Weights of a small transformer language model: 659M tokens.
MLP neurons of a small language model. Each row is named by its layer, matrix (gate and up: input weights; down: output weights) and neuron, and shows model dimensions 160-223. Each number is 200 + 30 x the weight over its row's rms, rounded and kept within 0 to 999. A neuron's up and down rows have the sign that makes its largest values positive.
After each neuron's rows, "fires on" lists the tokens most often at its 100 highest values on Wikipedia text that the model never trained on.

L5.gate112,230,198,219,204,206,200,190,183,236,213,141,239,165,209,217,147,225,158,223,209,236,234,218,237,229,219,178,191,165,217,263,212,196,214,202,223,205,205,166,183,189,204,177,166,256,196,228,196,167,171,234,202,164,222,172,218,193,190,166,203,206,200,235,183
L5.up112,242,198,226,209,240,180,177,220,213,154,197,180,162,216,197,213,179,165,222,216,257,226,224,197,207,210,236,203,231,113,162,210,196,221,211,158,161,229,260,223,167,132,128,168,197,181,195,209,282,209,166,122,204,203,184,176,213,203,178,172,170,195,236,184
L5.down112,209,192,177,198,190,243,198,258,200,216,189,158,203,206,219,190,250,209,218,186,176,224,167,216,224,169,191,222,188,271,185,208,206,183,167,192,191,242,260,150,166,200,196,181,176,246,149,255,237,189,187,203,214,165,182,183,196,222,169,180,140,194,244,236
fires on: " Par", " par", "ar", "emor", "or", "em"

L9.gate610,228,204,226,218,185,153,213,215,177,155,139,149,237,180,166,199,220,177,213,184,188,201,216,169,217,168,171,209,196,236,214,194,210,209,142,211,159,222,223,187,193,183,171,207,170,186,245,236,166,156,228,169,158,181,203,190,145,214,209,191,193,156,210,206
L9.up610,212,204,210,206,223,190,210,180,162,190,199,161,203,185,202,186,174,208,198,230,178,223,186,214,187,198,267,176,249,207,261,205,209,266,208,156,214,219,181,212,135,159,151,193,200,205,239,142,247,188,197,178,175,238,180,156,164,220,190,176,255,211,173,205
L9.down610,166,192,199,194,132,205,213,226,178,175,190,171,216,200,196,133,206,216,193,182,280,211,178,227,228,217,222,177,225,210,176,206,159,218,140,247,204,188,248,179,260,233,207,182,197,188,193,178,197,211,209,159,224,187,185,201,136,165,210,201,223,189,230,146
fires on: " he", " to", " of", " for", "ul", " they"

L9.gate437,191,215,228,241,171,258,196,174,188,214,184,198,225,190,191,167,236,186,208,181,177,123,211,221,241,185,164,143,195,205,234,194,164,154,213,195,209,177,235,223,201,165,153,117,204,201,167,179,212,220,183,178,174,231,172,199,203,205,224,223,234,178,210,225
L9.up437,201,167,223,165,173,202,186,164,176,210,240,175,241,204,159,184,235,161,149,180,180,185,173,221,203,251,196,162,244,196,199,195,200,151,169,198,213,181,163,223,233,184,126,266,207,188,223,204,199,190,139,157,174,196,176,176,212,199,171,208,169,187,202,205
L9.down437,222,224,164,245,198,186,134,249,248,225,220,223,157,215,180,169,167,226,182,233,139,244,187,211,182,177,170,234,217,175,220,169,167,197,137,215,220,224,208,166,212,162,258,200,173,196,172,190,225,159,234,163,152,199,230,188,205,199,128,196,234,254,189,182
fires on: "th", " second", " first", " third", " First"

L8.gate350,231,195,222,215,134,179,265,240,221,223,184,194,199,169,193,201,124,156,192,181,240,209,222,197,215,176,164,203,177,219,229,247,206,205,165,173,173,226,269,225,213,211,234,157,194,273,196,242,160,156,230,261,213,120,230,156,190,213,214,189,181,191,177,216
L8.up350,166,188,180,193,256,198,225,200,220,189,255,184,223,215,195,233,174,169,182,170,226,165,249,216,211,205,149,201,181,235,181,255,223,180,165,224,175,207,270,168,196,184,254,238,195,249,219,167,193,197,212,233,189,233,167,204,203,226,166,267,208,202,205,253
L8.down350,200,196,183,170,183,203,224,212,214,207,167,169,220,225,182,220,216,173,190,172,207,190,196,191,158,197,231,234,226,198,211,233,219,243,219,136,201,226,193,186,158,208,280,184,238,215,185,171,174,249,217,204,206,184,157,206,167,214,348,237,195,319,245,236
fires on: " |", " t", "\n", ":", " -", "th"

L2.gate406,189,192,204,189,259,165,241,147,237,191,178,168,200,154,218,210,262,147,182,181,169,204,256,159,258,188,172,164,196,175,175,227,177,195,178,217,187,183,185,224,214,191,209,190,159,215,157,168,216,155,137,163,186,250,221,241,192,179,180,218,258,212,190,161
L2.up406,151,229,235,193,184,224,249,231,233,215,180,159,208,165,165,192,187,207,205,190,224,235,231,216,243,137,212,167,209,177,181,185,164,229,225,174,173,238,213,272,220,205,250,185,183,209,150,233,233,206,200,199,231,241,196,183,235,219,211,190,193,187,255,208
L2.down406,211,234,169,205,217,172,225,198,285,169,208,172,200,182,180,190,220,236,153,169,186,252,266,203,208,185,212,181,223,197,176,201,174,232,178,162,130,207,153,219,184,230,230,186,182,238,182,143,212,149,187,229,211,174,218,210,161,222,198,235,191,213,205,211
fires on: "us", "ress", "le", " pass", "res"

L11.gate635,276,202,209,245,178,212,136,158,262,198,168,243,216,193,171,181,222,194,229,199,195,145,133,197,186,205,195,204,215,258,194,199,179,194,205,218,268,195,201,213,198,168,221,185,232,197,201,209,249,217,207,191,209,193,228,169,194,181,189,204,229,217,207,187
L11.up635,213,244,191,230,154,279,159,241,253,205,187,180,179,131,184,238,213,234,248,189,177,216,219,162,174,182,221,191,246,187,215,215,172,189,241,197,190,195,220,240,218,180,119,209,209,172,239,162,207,148,241,172,193,274,241,213,205,168,198,195,206,205,121,189
L11.down635,185,168,193,201,204,189,131,188,228,179,192,175,242,227,177,163,180,162,192,258,251,225,210,170,235,212,168,218,153,236,213,203,177,263,198,195,185,164,210,209,209,201,177,159,166,236,192,224,195,235,238,200,167,162,165,221,191,188,269,213,213,363,207,183
fires on: ";", " |", " cap", " Cap", " ter", ":"

L9.gate481,207,242,214,223,158,185,199,204,195,179,170,202,160,175,185,214,161,184,177,162,237,210,220,181,197,207,135,208,161,250,188,274,200,180,213,170,187,224,209,285,188,214,236,197,177,175,180,174,197,163,225,262,220,232,155,194,193,242,196,171,183,169,204,170
L9.up481,214,214,191,252,190,199,242,197,165,187,226,222,208,202,196,131,172,210,185,183,190,174,175,187,217,198,207,194,237,243,233,222,178,237,188,190,169,233,170,155,181,217,180,219,216,196,237,182,210,193,190,249,181,172,160,192,162,150,218,157,200,208,222,228
L9.down481,217,169,205,202,169,181,176,174,192,186,179,147,218,163,142,196,197,207,150,209,178,172,210,220,226,209,253,215,240,228,185,212,219,194,178,156,206,262,188,174,285,211,185,190,172,237,249,192,250,212,224,191,245,165,206,212,227,170,278,234,172,335,179,162
fires on: ":", " |", ".", "ation:", " in"

L9.gate598,232,200,171,202,156,227,160,239,172,207,205,206,224,196,129,185,163,174,228,218,210,204,222,191,196,216,217,230,232,239,242,218,145,209,203,221,219,208,257,150,207,167,194,190,231,214,221,232,192,240,161,158,167,215,160,223,239,250,218,182,225,167,227,182
L9.up598,235,217,191,213,183,149,189,260,166,190,215,183,212,184,231,192,232,243,196,189,203,86,282,171,213,217,155,176,234,186,147,209,159,195,193,187,205,223,195,209,230,165,181,202,192,211,165,203,221,257,202,245,195,210,141,233,205,221,185,238,213,183,162,209
L9.down598,257,218,185,237,158,180,166,238,159,205,289,202,159,217,177,167,209,190,237,172,208,265,196,192,188,180,227,231,166,245,242,235,246,229,162,228,227,204,147,167,245,171,234,189,216,212,211,169,216,218,200,182,214,245,212,226,225,225,205,218,234,239,234,210
fires on: ":", "\n", "er:", " |", " by:", "mer"

L7.gate508,250,185,181,193,182,200,198,166,230,158,144,189,242,139,189,175,202,163,190,215,200,271,230,207,162,233,182,214,208,161,240,237,206,234,242,180,215,193,209,198,235,176,171,180,222,224,227,256,155,216,178,183,164,160,216,216,188,227,195,132,208,182,164,168
L7.up508,182,220,147,153,134,207,222,238,201,183,127,222,146,171,195,185,238,137,242,217,203,211,180,213,211,191,219,203,195,224,177,190,189,196,249,156,187,186,131,212,221,178,189,172,196,185,148,164,234,226,196,181,212,206,187,211,198,192,229,189,217,199,156,226
L7.down508,234,220,151,163,228,174,205,205,215,233,218,202,227,172,186,198,188,222,233,242,218,163,218,208,77,179,178,167,186,211,142,196,197,226,184,205,226,155,196,225,210,181,159,172,197,210,170,242,176,222,212,149,202,246,219,232,161,174,196,179,191,176,181,256
fires on: "ar", "s", "ro", "ag"

L2.gate213,204,206,212,171,190,163,242,209,197,201,194,209,167,141,161,196,170,166,215,223,196,255,244,202,202,201,187,127,220,195,210,212,214,193,169,243,244,222,197,164,191,220,180,201,193,240,185,214,216,239,227,258,186,177,256,174,200,208,149,239,188,221,187,165
L2.up213,219,173,222,147,242,173,198,173,216,227,210,195,175,252,166,184,232,165,257,227,181,221,249,237,201,148,210,202,242,195,213,200,240,198,195,209,224,196,191,157,164,190,231,206,151,190,203,171,223,183,238,229,190,241,207,174,190,199,241,247,198,208,194,237
L2.down213,193,158,176,182,208,191,211,230,191,202,240,216,189,261,184,187,225,192,211,220,157,171,210,193,142,144,229,169,265,171,229,187,212,206,185,204,183,227,219,151,160,238,193,203,197,182,187,183,222,198,244,211,190,220,139,212,202,220,287,202,198,290,163,204
fires on: " won", " made", " received", "ed", "ained", " lost"

L11.gate571,231,212,198,230,161,146,133,201,218,174,202,210,206,158,138,174,216,204,225,192,221,188,161,253,131,190,208,228,201,262,227,219,183,138,221,225,253,222,193,189,191,206,169,185,178,232,223,208,190,201,194,145,196,191,168,213,215,223,184,250,244,181,190,200
L11.up571,239,164,205,183,183,230,210,227,181,221,247,200,245,185,222,222,204,176,206,204,152,190,216,243,235,156,215,190,196,221,211,247,139,170,203,231,215,211,195,220,209,176,171,217,246,227,209,216,256,179,179,199,188,230,249,244,255,225,174,209,235,191,188,206
L11.down571,258,214,167,214,130,170,162,241,177,184,183,212,193,207,196,191,172,178,175,171,201,166,196,172,253,189,229,208,186,217,197,208,150,204,188,222,243,196,192,209,146,124,163,184,219,224,238,176,168,217,192,242,243,203,195,231,166,200,257,212,243,336,216,203
fires on: " |", ":", ";", "-", "=", "r"

L5.gate357,236,158,246,189,204,156,207,216,205,195,160,233,182,195,161,165,205,142,286,189,191,174,214,207,211,192,194,210,177,221,209,279,189,232,194,196,213,243,179,178,210,168,131,203,235,169,182,254,212,180,193,255,128,233,192,189,210,137,143,201,137,211,227,184
L5.up357,193,149,212,193,183,178,246,174,191,134,204,269,215,189,182,212,254,178,223,183,188,178,136,246,244,187,188,194,173,211,163,241,193,208,179,201,198,212,180,167,215,150,160,241,183,166,194,187,216,206,230,259,152,228,218,227,235,158,208,250,190,203,218,216
L5.down357,222,138,134,178,250,208,239,167,242,161,235,179,190,191,200,196,172,253,155,176,189,173,167,170,234,221,198,188,214,244,233,242,196,210,225,192,189,176,168,205,185,192,230,245,152,159,205,168,187,170,187,189,201,177,190,187,195,187,258,190,210,276,197,233
fires on: " |", ",", "on", ";", " Con", "\n"

L2.gate552,158,166,181,218,167,169,193,206,206,184,187,184,193,145,200,221,252,178,163,204,157,199,226,177,198,161,167,238,280,222,218,158,164,186,194,175,208,185,209,203,270,197,221,212,226,198,182,209,206,268,212,215,186,215,220,143,220,206,202,182,236,188,207,149
L2.up552,185,249,211,214,225,194,245,205,192,171,200,203,263,169,189,177,206,143,252,169,138,231,239,183,236,228,231,181,193,255,170,137,178,157,194,185,198,256,179,179,184,170,198,200,237,132,188,179,171,207,169,186,181,212,207,192,226,198,208,189,196,209,230,176
L2.down552,221,205,168,165,202,171,213,232,236,210,159,233,221,208,198,197,235,237,225,205,166,230,224,172,172,191,227,192,167,228,261,150,202,175,222,222,140,206,178,210,133,214,216,194,230,100,189,165,157,199,170,207,222,233,191,182,221,215,226,176,240,255,201,142
fires on: " at", "ce", "n", " from", "ore", "as"

L11.gate581,213,181,232,197,193,212,151,201,189,243,168,200,233,215,172,146,202,162,208,209,187,176,200,168,215,178,232,199,240,242,199,239,230,194,174,219,243,184,182,190,193,229,192,190,224,190,139,220,181,213,160,215,152,153,179,183,243,188,211,225,182,180,241,139
L11.up581,220,195,228,195,193,249,247,178,224,211,149,191,253,210,195,218,208,224,230,205,207,194,207,173,218,210,264,208,238,232,220,217,200,142,225,224,248,182,194,254,187,184,156,219,227,202,200,228,203,170,169,194,160,203,161,169,149,256,193,165,207,196,195,139
L11.down581,186,174,174,199,215,232,174,133,227,208,231,185,179,258,198,153,188,226,204,170,236,200,209,165,221,217,219,211,186,205,205,203,225,204,178,232,182,217,208,208,207,221,195,227,215,190,211,240,235,177,219,228,186,176,201,201,224,153,226,174,292,327,181,206
fires on: " H", ",", ":", "ed:", " By", " During"

L2.gate222,216,189,222,209,198,133,214,217,240,196,195,221,159,183,158,224,161,206,245,145,205,208,178,201,210,194,212,177,179,254,259,217,154,140,232,174,236,172,184,195,217,188,190,223,239,206,193,219,200,176,218,212,194,221,162,199,209,196,140,211,194,173,175,208
L2.up222,229,160,190,192,181,179,189,219,218,220,217,220,155,182,206,212,173,247,164,160,144,188,176,178,211,230,234,188,178,249,198,195,159,213,228,175,214,188,196,225,205,202,226,188,199,185,158,234,225,205,256,210,191,204,185,210,171,226,201,219,209,205,194,209
L2.down222,180,172,184,237,188,172,213,193,168,194,232,274,205,191,194,227,217,219,181,210,237,221,202,194,214,184,189,197,217,256,140,192,229,230,241,185,216,157,177,185,182,170,208,255,197,201,180,185,222,222,223,198,177,199,219,196,172,195,205,191,169,290,216,263
fires on: " Con", " Res", " inc", " Inc", "on"

L5.gate514,222,208,215,199,166,196,167,174,252,251,143,237,168,204,253,161,185,170,180,236,189,169,184,176,211,187,246,159,222,180,289,202,169,157,193,221,227,208,192,157,235,199,203,150,234,237,189,265,226,221,225,182,223,179,177,209,179,225,167,218,184,187,226,250
L5.up514,164,200,228,190,255,161,199,229,169,222,183,149,182,230,170,201,234,142,198,235,205,207,296,212,183,164,227,161,171,203,163,183,184,175,206,217,242,167,133,194,209,173,188,238,228,142,183,216,235,182,180,164,210,146,270,183,225,225,143,196,208,160,201,196
L5.down514,218,237,232,159,204,267,181,188,196,228,165,231,174,196,232,207,167,213,196,223,254,201,180,220,238,179,222,204,227,175,236,195,169,249,166,206,198,192,180,214,234,235,165,210,200,196,148,201,229,166,215,205,236,252,208,222,176,215,205,206,182,235,232,195
fires on: "er", "or", "l", "el", "ar", "ing"

L10.gate639,239,181,261,155,165,173,172,205,202,198,140,163,164,169,200,173,177,187,273,222,171,192,157,190,222,222,212,122,186,226,196,260,233,230,235,225,233,198,140,199,209,172,218,204,183,221,213,201,217,196,213,212,190,199,212,188,210,131,152,239,234,181,169,174
L10.up639,149,198,204,196,201,209,139,220,199,215,172,220,194,162,201,183,189,215,273,167,262,223,197,230,224,242,253,164,134,238,199,182,215,181,219,189,236,181,178,212,170,175,214,216,179,199,190,222,200,157,208,232,235,182,212,184,191,135,208,215,196,202,203,219
L10.down639,165,196,164,213,222,172,240,246,188,197,183,155,160,257,209,195,172,175,229,180,169,250,194,205,205,207,271,209,209,174,196,203,167,173,204,199,248,197,226,207,144,164,179,200,222,167,169,200,218,207,214,230,223,176,200,208,151,193,217,248,158,266,167,143
fires on: ";", ",", "s,", "\",", "ed,"

L8.gate197,262,196,216,215,135,176,161,223,202,200,193,192,188,170,182,201,178,216,248,202,204,258,169,204,208,217,191,188,191,242,207,207,179,162,191,195,201,182,215,270,199,216,178,184,275,193,202,230,195,222,163,209,138,194,182,144,215,201,184,198,103,173,186,195
L8.up197,210,189,170,210,142,174,176,211,215,199,186,231,181,187,195,194,165,191,202,175,180,264,217,211,216,163,228,187,192,215,232,157,154,178,206,183,186,217,208,269,242,189,207,194,249,178,196,159,230,202,222,223,168,219,206,198,177,186,162,283,185,177,215,230
L8.down197,215,204,205,200,231,192,203,217,193,162,272,198,205,222,147,231,205,197,194,229,207,206,240,211,215,173,169,189,222,194,248,210,172,212,196,219,203,248,188,252,195,190,238,216,234,193,231,225,203,237,262,235,209,238,204,201,164,184,285,218,200,273,200,208
fires on: " Con", " en", " En", "con", "on"

L5.gate478,171,220,196,203,231,199,180,231,198,231,187,214,237,194,200,273,162,184,202,210,256,212,220,262,170,175,226,213,226,204,246,216,211,210,230,196,190,201,224,212,235,206,186,186,209,224,217,227,196,181,222,130,222,180,231,210,148,211,183,131,222,190,189,182
L5.up478,167,211,188,156,226,158,223,184,157,143,229,226,165,215,230,183,150,224,193,220,232,240,207,224,215,227,171,213,226,195,250,194,225,188,221,229,207,182,217,186,245,231,224,192,178,171,171,214,234,179,207,209,164,165,180,188,214,180,212,209,157,215,187,147
L5.down478,206,218,183,259,237,257,165,191,175,136,183,216,234,226,259,237,128,185,186,135,176,197,230,200,213,213,154,198,184,204,211,214,203,172,177,201,206,158,210,192,180,156,151,186,188,186,167,190,202,202,168,208,180,170,234,230,173,180,201,209,259,152,251,192
fires on: "u", "p", "l", "m", "ar"

L11.gate513,158,189,133,218,148,201,205,183,185,213,178,179,236,160,204,230,203,195,260,171,199,240,255,265,117,290,215,190,200,268,245,276,217,168,204,187,221,226,169,206,170,225,167,212,208,197,208,188,175,178,164,185,192,197,201,230,185,183,130,193,180,185,196,159
L11.up513,236,222,238,218,220,150,156,253,188,214,159,243,251,192,108,215,198,170,217,191,202,174,161,130,230,223,217,258,248,166,241,226,261,206,194,190,189,261,170,186,272,188,187,190,186,224,216,153,170,233,179,229,231,190,178,204,174,204,252,237,189,179,159,165
L11.down513,206,219,129,204,134,190,212,223,171,145,259,206,202,217,203,139,165,244,186,186,160,174,212,142,170,187,168,209,205,208,176,205,276,220,149,202,185,188,196,245,221,196,210,174,170,180,175,233,182,198,177,214,197,220,247,221,243,219,201,188,175,237,237,184
fires on: " Th", "Th", " th", "ó"

L11.gate690,230,204,222,179,221,209,156,220,221,192,166,147,173,204,232,203,216,199,279,216,260,197,190,183,158,245,206,191,178,181,182,228,188,262,203,215,180,202,192,186,178,215,230,199,221,237,194,285,219,238,196,198,206,154,169,208,194,164,146,224,233,164,230,235
L11.up690,150,191,217,205,237,174,175,184,167,189,220,195,214,231,205,174,239,176,189,158,215,216,193,215,186,238,218,259,214,181,206,159,224,198,203,170,150,230,187,222,133,134,224,210,195,209,181,185,214,191,197,196,176,168,202,253,200,189,188,163,205,205,208,232
L11.down690,185,140,175,211,208,204,192,190,234,184,221,174,167,208,189,256,179,200,203,203,212,208,165,204,216,237,226,277,217,208,221,189,194,209,201,234,214,197,157,187,188,168,196,191,185,181,228,192,199,141,215,187,199,207,206,221,195,224,228,206,166,222,146,190
fires on: "\n", ",", "s,", "e,", "\","

L8.gate85,195,252,228,200,171,173,187,221,227,187,148,202,217,127,154,204,173,210,193,154,254,225,225,170,244,227,213,149,165,243,163,191,224,166,212,181,201,222,218,240,256,228,265,173,239,219,186,169,229,159,164,255,224,222,156,188,177,160,167,218,176,222,231,196
L8.up85,203,246,190,171,243,208,209,210,203,173,167,206,202,144,177,231,200,148,237,190,209,194,224,233,196,183,188,201,215,175,210,208,251,186,213,202,200,250,226,202,202,225,241,174,186,222,194,218,187,197,211,236,213,197,197,213,185,178,200,204,133,240,192,148
L8.down85,189,168,172,137,181,172,234,189,217,209,203,208,191,221,198,247,223,149,197,169,188,229,184,221,193,198,258,207,229,154,158,232,193,232,214,132,218,234,170,192,221,191,217,213,189,221,175,181,205,214,212,212,172,216,178,243,165,207,232,246,196,322,228,204
fires on: " |", "i", "ear"

L2.gate34,166,147,196,242,182,197,231,177,171,209,175,262,185,182,281,184,151,184,188,247,206,231,242,217,194,196,222,217,270,213,212,201,209,213,205,196,155,192,219,216,225,202,213,168,221,227,226,254,193,236,192,205,172,178,217,172,232,157,184,202,205,187,221,144
L2.up34,195,178,217,203,187,173,226,176,187,186,218,161,192,194,232,209,211,203,212,230,164,200,194,177,218,164,222,210,169,237,236,190,162,176,214,235,181,215,205,241,176,179,193,242,206,167,203,227,216,199,211,191,230,193,293,166,188,231,204,226,199,173,114,231
L2.down34,179,187,230,170,125,190,248,204,233,254,191,176,126,173,276,228,258,242,176,168,172,175,249,207,174,190,182,146,183,196,270,197,176,161,179,234,163,237,200,239,175,162,178,189,220,200,223,189,149,174,97,223,224,226,211,150,219,151,171,208,189,186,167,175
fires on: "n", "rew", "ate", "ge", "em", " from"

L7.gate598,192,235,160,190,229,219,206,171,274,231,194,216,230,149,200,221,206,191,253,183,174,170,235,212,182,256,227,187,241,219,192,249,230,236,196,211,200,185,176,196,222,232,213,194,206,195,198,191,181,204,184,208,165,204,253,146,189,203,187,174,211,189,209,167
L7.up598,243,190,201,223,181,217,224,196,210,170,208,211,201,185,192,227,184,193,175,154,233,163,253,218,233,225,198,213,169,192,238,215,261,221,173,169,226,169,182,200,244,211,164,229,279,172,172,170,181,236,191,262,261,219,260,167,223,196,183,236,204,223,190,168
L7.down598,219,178,232,238,170,212,271,187,283,210,269,226,240,170,232,208,222,207,204,169,198,215,177,218,204,249,236,230,205,218,179,229,224,199,150,186,187,225,137,205,167,153,161,133,210,230,182,227,149,202,199,150,240,201,218,212,170,181,191,223,222,232,231,233
fires on: "as", "ut", "us", "he", "ase", "ree"

L5.gate24,194,222,195,225,159,208,189,181,155,161,181,190,223,230,235,248,183,171,190,201,309,230,227,206,159,208,187,212,204,216,194,227,190,209,225,186,202,200,175,162,214,189,245,187,219,220,197,206,194,215,195,131,212,221,199,144,188,158,177,191,183,180,176,166
L5.up24,176,212,215,158,189,190,170,212,195,184,232,249,217,167,137,221,157,218,177,182,242,205,255,236,200,223,214,206,160,158,210,224,183,202,180,177,235,194,216,183,221,181,212,208,224,187,163,171,222,176,101,154,181,148,206,192,171,107,212,210,183,206,139,180
L5.down24,174,188,184,203,208,242,179,187,173,172,195,238,227,215,210,212,137,200,145,166,219,177,207,229,176,224,210,194,167,129,241,180,234,206,204,193,209,193,225,188,200,203,181,219,202,218,143,190,237,225,178,206,182,183,237,199,214,112,175,218,207,172,168,172
fires on: " |", "p", "m", "ig", "um", "r"

L11.gate119,243,174,270,213,184,189,173,196,167,197,234,179,194,190,204,199,168,186,242,234,192,187,213,215,208,192,163,210,202,168,201,164,170,216,164,228,184,174,181,210,276,240,235,197,151,180,225,210,184,140,234,193,185,134,182,179,224,201,189,194,200,163,167,188
L11.up119,182,211,196,180,223,236,198,135,224,186,182,208,222,146,223,188,190,210,189,205,208,222,197,177,171,148,232,200,204,179,171,254,200,200,217,229,253,213,212,230,182,185,250,194,202,224,219,204,193,215,198,198,208,219,211,253,160,197,198,210,182,185,204,193
L11.down119,189,174,206,214,266,240,173,206,191,222,267,198,184,235,173,137,238,187,219,218,171,196,253,178,202,208,235,218,235,234,163,169,243,204,200,212,150,215,249,199,230,203,243,227,186,156,185,150,176,201,174,184,198,195,198,218,237,211,150,183,220,91,245,197
fires on: " l", " sp", " kn", " d", " L"

L10.gate457,185,162,186,244,239,174,160,224,150,222,148,188,193,206,186,191,199,206,208,154,194,143,204,230,195,208,193,188,222,235,173,228,269,231,216,214,178,188,207,225,182,208,206,183,238,250,170,317,202,176,184,188,195,129,228,239,210,208,119,183,232,172,159,143
L10.up457,174,167,176,241,183,201,197,219,205,187,154,221,206,162,252,268,262,161,221,165,185,137,183,211,268,175,293,221,181,209,174,203,182,196,223,154,235,161,233,201,187,178,202,155,226,206,215,264,244,173,212,214,230,166,242,195,215,197,173,164,239,203,173,171
L10.down457,233,203,176,210,160,215,228,232,179,147,219,231,175,230,206,173,217,209,222,187,183,179,155,208,181,207,269,235,244,202,193,160,126,158,208,220,205,181,189,191,211,178,179,174,195,166,196,200,193,230,199,213,189,217,203,159,175,224,217,234,262,255,233,190
fires on: " and", ";", ",", "-", "o", " |"

L10.gate142,220,245,144,141,193,185,181,247,209,215,202,227,238,213,201,242,203,215,243,246,244,213,178,148,228,196,158,148,175,191,265,202,202,230,198,237,144,196,249,226,230,221,220,210,146,237,250,211,105,149,225,227,196,210,188,248,237,260,191,164,201,191,273,214
L10.up142,159,142,216,198,187,248,158,130,190,195,201,232,139,200,178,247,224,190,155,194,191,205,278,170,158,177,218,246,223,183,185,259,201,215,172,206,174,213,262,185,168,226,194,223,216,233,206,195,227,143,254,216,227,203,191,204,199,199,203,203,124,194,234,195
L10.down142,182,217,256,214,201,208,194,191,239,197,207,233,194,211,223,129,215,135,186,222,216,215,234,211,195,239,242,193,243,209,201,186,203,215,169,209,231,149,182,194,219,210,241,224,185,218,186,194,213,238,218,131,196,187,167,220,171,209,163,220,223,162,194,266
fires on: " L", " kn", "St", " N"

L5.gate363,242,226,162,197,165,226,199,169,208,256,208,276,189,177,172,176,212,166,214,247,250,156,181,195,188,182,192,235,149,216,221,195,171,199,186,218,201,198,183,218,228,169,146,195,213,215,220,205,152,223,189,187,251,193,209,221,209,161,180,230,243,201,211,177
L5.up363,148,180,143,246,194,173,199,164,198,206,152,200,170,197,148,205,150,251,211,167,204,158,203,203,245,195,160,205,211,217,195,239,195,209,184,175,205,211,213,248,193,188,182,204,192,221,265,236,202,186,246,250,237,273,204,249,255,181,213,231,247,190,203,200
L5.down363,240,242,213,194,214,194,211,182,232,141,181,189,239,165,170,184,201,191,201,153,215,175,190,235,293,220,228,200,217,231,187,221,138,221,196,257,215,196,158,175,213,202,191,160,225,200,193,220,186,215,184,226,257,223,235,221,186,190,205,196,215,253,195,173
fires on: "/", "ra", "ast", "s", "nd", ":"

L5.gate298,254,177,246,226,214,197,212,260,221,200,191,217,233,224,212,207,173,200,229,162,236,183,211,226,182,195,171,219,193,203,190,249,200,219,199,205,196,244,145,205,198,210,225,131,214,215,217,240,191,210,178,183,228,186,165,217,172,213,165,226,153,201,160,219
L5.up298,180,232,221,159,225,225,252,265,191,165,214,247,233,199,227,187,181,237,212,201,167,154,255,198,203,204,183,246,187,215,190,205,148,200,187,170,211,226,164,229,223,217,190,193,199,197,211,247,155,198,241,178,226,207,202,261,202,200,215,264,220,181,196,239
L5.down298,169,237,205,174,178,229,257,209,153,231,236,185,199,165,193,224,193,208,216,189,156,186,170,164,152,187,212,266,163,222,241,241,133,219,180,163,199,183,219,266,207,160,171,205,201,205,183,206,181,203,235,250,229,233,169,189,184,174,242,223,271,278,233,219
fires on: "D", "G", " |", ":", "b", " (D"

L10.gate700,166,214,206,147,206,215,171,206,241,243,141,217,211,157,200,135,154,215,199,241,202,188,262,217,184,180,138,212,182,203,204,222,182,232,209,143,174,185,194,229,167,185,240,172,160,221,160,220,188,181,226,194,223,202,217,185,192,169,224,161,168,182,221,173
L10.up700,202,208,211,140,199,216,193,164,138,189,193,151,234,246,228,190,180,187,248,197,231,185,204,198,207,222,217,185,253,226,197,212,217,166,143,186,244,238,197,221,161,257,193,221,248,190,157,241,212,187,218,184,206,226,266,143,132,122,210,172,261,181,257,198
L10.down700,179,153,168,186,213,236,234,172,185,258,138,183,209,201,206,189,177,195,177,206,194,212,223,174,201,172,154,250,177,192,230,180,230,221,178,217,201,208,236,216,186,180,217,238,199,219,217,173,199,253,201,234,185,183,155,208,204,188,297,189,183,146,184,178
fires on: " a", " ", "u", " became", " an", " gu"

L8.gate328,207,175,165,217,211,183,183,209,178,210,235,227,183,193,202,212,215,196,199,183,196,181,244,169,207,178,158,191,173,160,176,247,241,164,204,262,232,201,174,219,181,234,158,171,166,197,129,187,187,177,263,139,185,237,207,188,196,193,197,201,194,195,219,181
L8.up328,212,245,199,141,216,188,214,190,252,212,181,235,195,155,155,179,163,187,173,239,176,186,192,235,212,172,228,186,238,181,228,172,279,230,238,165,231,249,151,187,152,231,251,193,211,178,234,174,151,231,187,184,211,129,206,198,201,196,227,253,199,183,204,244
L8.down328,197,222,190,139,189,207,224,220,197,234,211,193,169,164,171,167,175,226,205,149,234,152,225,192,156,243,191,216,226,201,202,180,269,164,201,233,242,250,215,166,158,145,263,197,209,170,195,181,198,247,217,229,206,162,219,143,211,180,296,184,156,228,203,222
fires on: " had", " made", " making", "ed", " would"